Weights of a small transformer language model: MLP 1280 squared ReLU, 13.6M parameters.
MLP neurons of a small language model. Each row is named by its layer, matrix (up: input weights) and neuron, and shows model dimensions 208-303. Each number is 128 + 24 x the weight over its row's rms, rounded and kept within 0 to 255. Numbers have three digits each.
After each neuron's rows, "fires in" lists the words (lower case) most often at its 100 highest values on Wikipedia text that the model never trained on; "fires on" lists the tokens most often at its 100 highest values on Wikipedia text that the model never trained on.

L4.up406:151103088170109169154112095128141188130134159100123111100129112130103110100142137123146186116106132124134117142102147131133128125122115089140124126151197127128162091166113142122143128119146115144149117113098155153120122130157156118140142131170125164102105141127119153130125149166136093122
fires in: "of", "mid", "middle", "all", "big"
fires on: " of", "d", " all", "y", "g"

L4.up21:148106149155119090100123136097158111142140163136090110122146100156104130099133074132120201137134116119162155118093166170146101111093163139097140155135171152099130153074168163130118152101138166112115183159152151133154101140127110137142117138113106144095112150136147118161160142109104095154
fires in: "of", "act", "fleet", "court", "university"
fires on: " of", " Act", "et", " Court", " University", "at"

L4.up1236:139125130123131107116123141080107146117155134097134082131141153145121108144102124169121159137120122122068095120137140176156167140146125120114086156118102133128166160116125120133131129106129089149140113154138160129132155101148152107113131148144103107068091184139117142088131096103132114161
fires in: "to", "today"
fires on: " to", " To"

L6.up179:127135153125114116127131098158134107119158097123118088150103116145177124114121156131151125143141111116099130112135129106116186112116097147100125135123146153096130145154148115130154122107150128111094114198140137164165124137132159092186146124157175150148113134113122084162109095101090124116
fires in: "at"
fires on: " at", " At"

L6.up472:149085093150156163156140086122089099148122114144128136151121097146103163151135100113103114120127121108116119161138127140165128093104093138112122152125149088108123133152124108124189140111100095126131122146102145083125144150102137095134123107101089154162148137118123130153121139085134152124
fires in: "to", "early", "he", "top", "especially"
fires on: " to", " he", "ly"

L3.up1116:115138112132101151136149081162148137102139122114140137134132142124179078108157147095133124185095140119121093151121126107123173084138110144158106161119170136109106129121135144102129089099082113108110187172133076161160104095125110148142160132148136124102140141123126136124165126125143107165
fires in: "in", "at", "record", "via"
fires on: " in", " at", " record", " ex", "a", " In"

L6.up753:129138156164124102130165117104148105181146116179115119129132156159114091141136110104140157109182153116128136133125098144096071136146139126114116119117158135121136124158115118122188137098148151127109156128146134091106161127118101146142097155103089136111158098177148117106135102144117125184
fires in: "in", "of", "as", "including", "from"
fires on: " in", " of", " as", " including", " from"

L6.up987:157158130131113078158143106100130148091127088140141142110112127154088110133155114124126103105124153124130110128154120140125098125111153113123088082122164126122115163155147111122160166141157166115146127141088123117162142091130137095122095151077114087162131146144151063096128110151127155150
fires in: "in", "of", "across", "northeastern"
fires on: " in", " of", "n", "s"

L3.up139:099143120153145112188154137149115134144135134138145127109091110092116180089131131124169158142093109133142071116138156152183122138142138105159105122112109107140120141083115137135095104154094133159141130116126174172153110163098128153103106186159150153107120140147093125108137138126108064129
fires in: "some", "few", "any", "sometimes", "other"
fires on: " some", "y", "w", "ome", " other", " No"

L4.up174:082125087098132122128114173080145138111113083135103169135083140191154146153144138138136111139149127092127107121161134119144149133132086116104131114152105113137118084150127118135126116161069107163155122130154162167113125126115103061115119134159167101115197161139124135117102114157157159099
fires in: "he", "she", "joined", "the", "left"
fires on: " he", " she", " the", " join", " left"

L4.up1254:157139130107120149136098146108157142131153135143156161131102094152110138153136145120118178127167123139148085144141128160128153138115135147123161152127076124134153137126114129131132148135149156168101140094166098147129132096088123142110139135103144116113149165160104182124072099147130133119
fires in: "the", "great"
fires on: " the", " Great"

L3.up730:150120086111122155132136163108141149085144120114110145147107124155136124173142127139172131140114169116102111119137135110134132142123095130119108074102148094118147116112104113144104106129128127135104122178098069170137109150124148091093102134071159123157101114082120115122092145173113086149
fires in: "it", "its", "he"
fires on: " It", " it", "t"

L4.up532:124148169134173176159110105098121132145118157100113193150099137130133134169144090142137127130143121113137123105149108122132109155103132124153096150162094102110138097082143145175123158140114077152126107137111147111105079143129161131139132170126123115141097147107134141169131123137110116108
fires in: "between", "both", "either", "two", "together"
fires on: " between", " both", "th", "her", " two"

L4.up896:129112126109114114139114138140163143123123123098141128123152165140133127111126107149100150104095139130209095120115114108122165135143097119117134152139141121120146157134183146162116138137095117125132135158115141168082127155137111125144115103120147122119164079105094111138136145139175095154
fires in: "by", "joined", "of"
fires on: " by", "ed", "ing", "y", " of"

L6.up299:104123131075108144090135162155168117172128098118131102143124100159155146156120112091159098102108088096160106112099121102122129119107116162138133101126115140136154169148172153126099104131128111152145113090085146170140080128128143128130107118114119127100097170110134174140131123136120110106
fires in: "the", "s"
fires on: " the", "s", "ed"

L6.up319:162143132160176102101136137068128124126099123145134124131144121089117088128107120092099119105127131089175133106158098141136130128135097128145074144150153102111153144115125196143148163125123137123113114080170125151123131100133134126159113115201136111128119086125083142109126154110148119107
fires in: "a", "be", "of", "an", "together", "into"
fires on: " a", " be", "ly", " of", " an"

L6.up529:152131132145114087144128120118140120150113116128126067158146115154103164153110091148076144133120157106133144138152128142116157132112146103111065123135156121114083157118129105123103107149078126123123129103123143126159116130115127122126096121135109094121116134128175115115110105109138066130
fires in: "to"
fires on: " to"

L4.up85:103083151123133124131160121124126135118159095169091097184131162100139165139117137153122098146150085117151122111109099135173128198154131113163121081141152148135104101130155136136137127141130111087097082099128140146166142172100162122149163144144119132152153160106157137127102155090140161132
fires in: "of", "than"
fires on: " of", " than"

L4.up1010:154127160093107117115124115139130132080182096118122114148158131176118162116154140159097113111088119104117141137139118143072126136113126119103133126141107139131106130076092098099084116151173126141105154130137160165120150093111112111110140140129134121097159111148121151125121134133148098133
fires in: "during", "of", "via", "through", "following", "above"
fires on: " during", " of", "a", " through", " following", "ve"

L3.up619:126097114120126108111156163135128087162132131118121136144093139091131127103130115161100134137141123153124110142129180123162121095073143106142130150141099147144166171092169156120092127117140126110146137122152133107137101126106074133113120171139106149137166124084145142118096123150103084131
fires in: "it", "her", "user", "place", "coverage", "them"
fires on: " it", " her", "ive", "r", " place"

L6.up151:120125165094103129118117130158126163123145124142147165114092114145091120138093092107108112127148153100126110116153150134095080152141122121120099144125110141140132157095086124118111105146144171141118123153100131108096136143164127081180125126124138109108132124133134145078105127102137147148
fires in: "in", "of", "long"
fires on: " in", " of", " long", " short", "ed"

L3.up952:176149143106152129147137106135104128073117103134128131129090151127090139133145141173178156133130138133151099144148093157162108136110130111145174138125121134140159138127159096153145158124110179098111107140167111136107134092171146140091084125082125152131084142119118157116149137124110127148
fires in: "the", "it", "they", "all", "most"
fires on: " the", " it", " all", " most"

L4.up1003:116148138113121098105143108156112137142176116101163104121129092116122173172144120126177167127117143103160118121132143118086146112128106147113112139163121098126132116123114173138159139103116119154136127149160133123122151136127149120132121148134111134151162114117127101110107189110097088125
fires in: "of", "with", "as", "included", "alongside"
fires on: " of", " with", "d", " as", "ide", "ing"

L4.up1106:106104136148155099178128159127116127126152101133098123074140108153123116107130118156151166113119142088147125096084144110107149137130156141118109135133126123128092095113113125150130080124140109113126077114141134139139104074110132120127147122098116099109090175127174113158131113133157094146
fires in: "of"
fires on: " of"

L4.up671:166146084167106153129108148094165101148148139124134146114119130128099130134118130098133115108219130096126116137136093150126127122113094138122107124145118118106116130100113116143161088141143155113103111130123123153145095124103149099121117124150168115147091170086174142168158155119139099150
fires in: "to", "within", "approximately", "about", "almost", "around"
fires on: " to", "ly", "in", "ro", " about", "s"

L4.up861:136157186094122114098149130114140100142179128165091117176100140097122144143132087161159132136126103107125162129102142124169101156101150136108109091093103096138141076155136119111125130166180115149126171087157122138163144104131161154128119165104123121100175124112124169120117126140125114125
fires in: "to", "that", "using", "of", "usually", "consists"
fires on: " to", " that", "ing", "u", " of", "ist"

L3.up824:125127108112138074157088149107117154119150129089154099114122121123128113113117134128121116095124092102145126164152141115161158126137128126069113097150121142113080171139143120137125136141147135141165169131108142155129104139147121141110105116152114121120106099133137124126127178135131106158
fires in: "after", "following", "mundelein", "despite"
fires on: "After", " after", "e", " following", "ing", "re"

L6.up833:133111129134132148127122163127146109141107088097154104159143105138117119131155160108115132118136114120117097138113148153149107106112154110139170124126139120109148127131118119153112140122138113100095134127108191123165065109149150120131156099176163142099119126164117117162107101116115119135
fires in: "the", "formal", "theux"
fires on: " The", " the", " form"

L4.up285:106135147112143122109108119168134146111160108109135138143130087129120146120151139146133123118136152087105124121083134133136084125120120097142120120126120114096141139131113132160166128129132158124098134131117164128126109137116116131151159162135151118075087170099119147139120109090148104146
fires in: "in", "on", "at"
fires on: " in", " on", " at"

L6.up1043:084116153121090109116119110115110096159144165151102082154077106136119114121134170158131080141143130094106090155112125161138138130097143124104159119136129176137168111121101100179159136124113145152118108132110065098156106135113081095157134134118152167114093147091120106109093143144104126104
fires in: "the"
fires on: " the", "la", "v", " Pla", " The", "lo"

L4.up1272:097125116146153112109128192100101084128118141152086103122074114117080142132123114115102135096128079107114152138106098149120108103115120102114091162133164168156163099160108148164155143114094089148107146125135128176133100107096087135133128127160090152120142106126136097110113154094124111122
fires in: "of", "a", "the", "often"
fires on: " of", " a", "The", "l"

L4.up384:149110133080068159135134121125119110109078130112133101140140120114153132101135119119132152138091124148155136158158151122090144133130098123136101135123103132139098114132141172112111079123105171138075054098181111121133124136175173088128143154093118138170129121129119140149108136106136089102
fires in: "it", "which", "that", "featuring"
fires on: " which", " it", "at", " that", "hi", "t"

L4.up165:135079164112108153128122101172132149175068127107124147128114118093133102147151101142141090123116132066122094151163106163110089127105155113058124085106095129146127124113095130180141140104169104091112137137123127112170097147113130112168141136147121139131184158135112152128121130161117091193
fires in: "of", "for", "with", "in", "who", "on"
fires on: " of", " for", " with", " in", " who"

L4.up1130:086138158143130090076101169142121096103132142118131084170131124137184103153139101115142115127155083096096111158147081125118116163181115091131105117129119190141156124139075151132112125093189137167151154135168107136108082137133114135151160142115106138149093159112106116098109141107099088155
fires in: "be", "per", "for", "of"
fires on: " per", " be", " for", " of", "ed"

L3.up662:151117129111089113112074142152108184151158117155094170157136139138075159131145131095171133138167124131118106107126114156179130102151101101128090164139113130128100165106151160105094127147154148166124112123125136123144106115111118124126173116093119123132093132110121105144139102129089116140
fires in: "by", "together", "as", "further", "immediately"
fires on: "er", " by", "th", " as", "ate"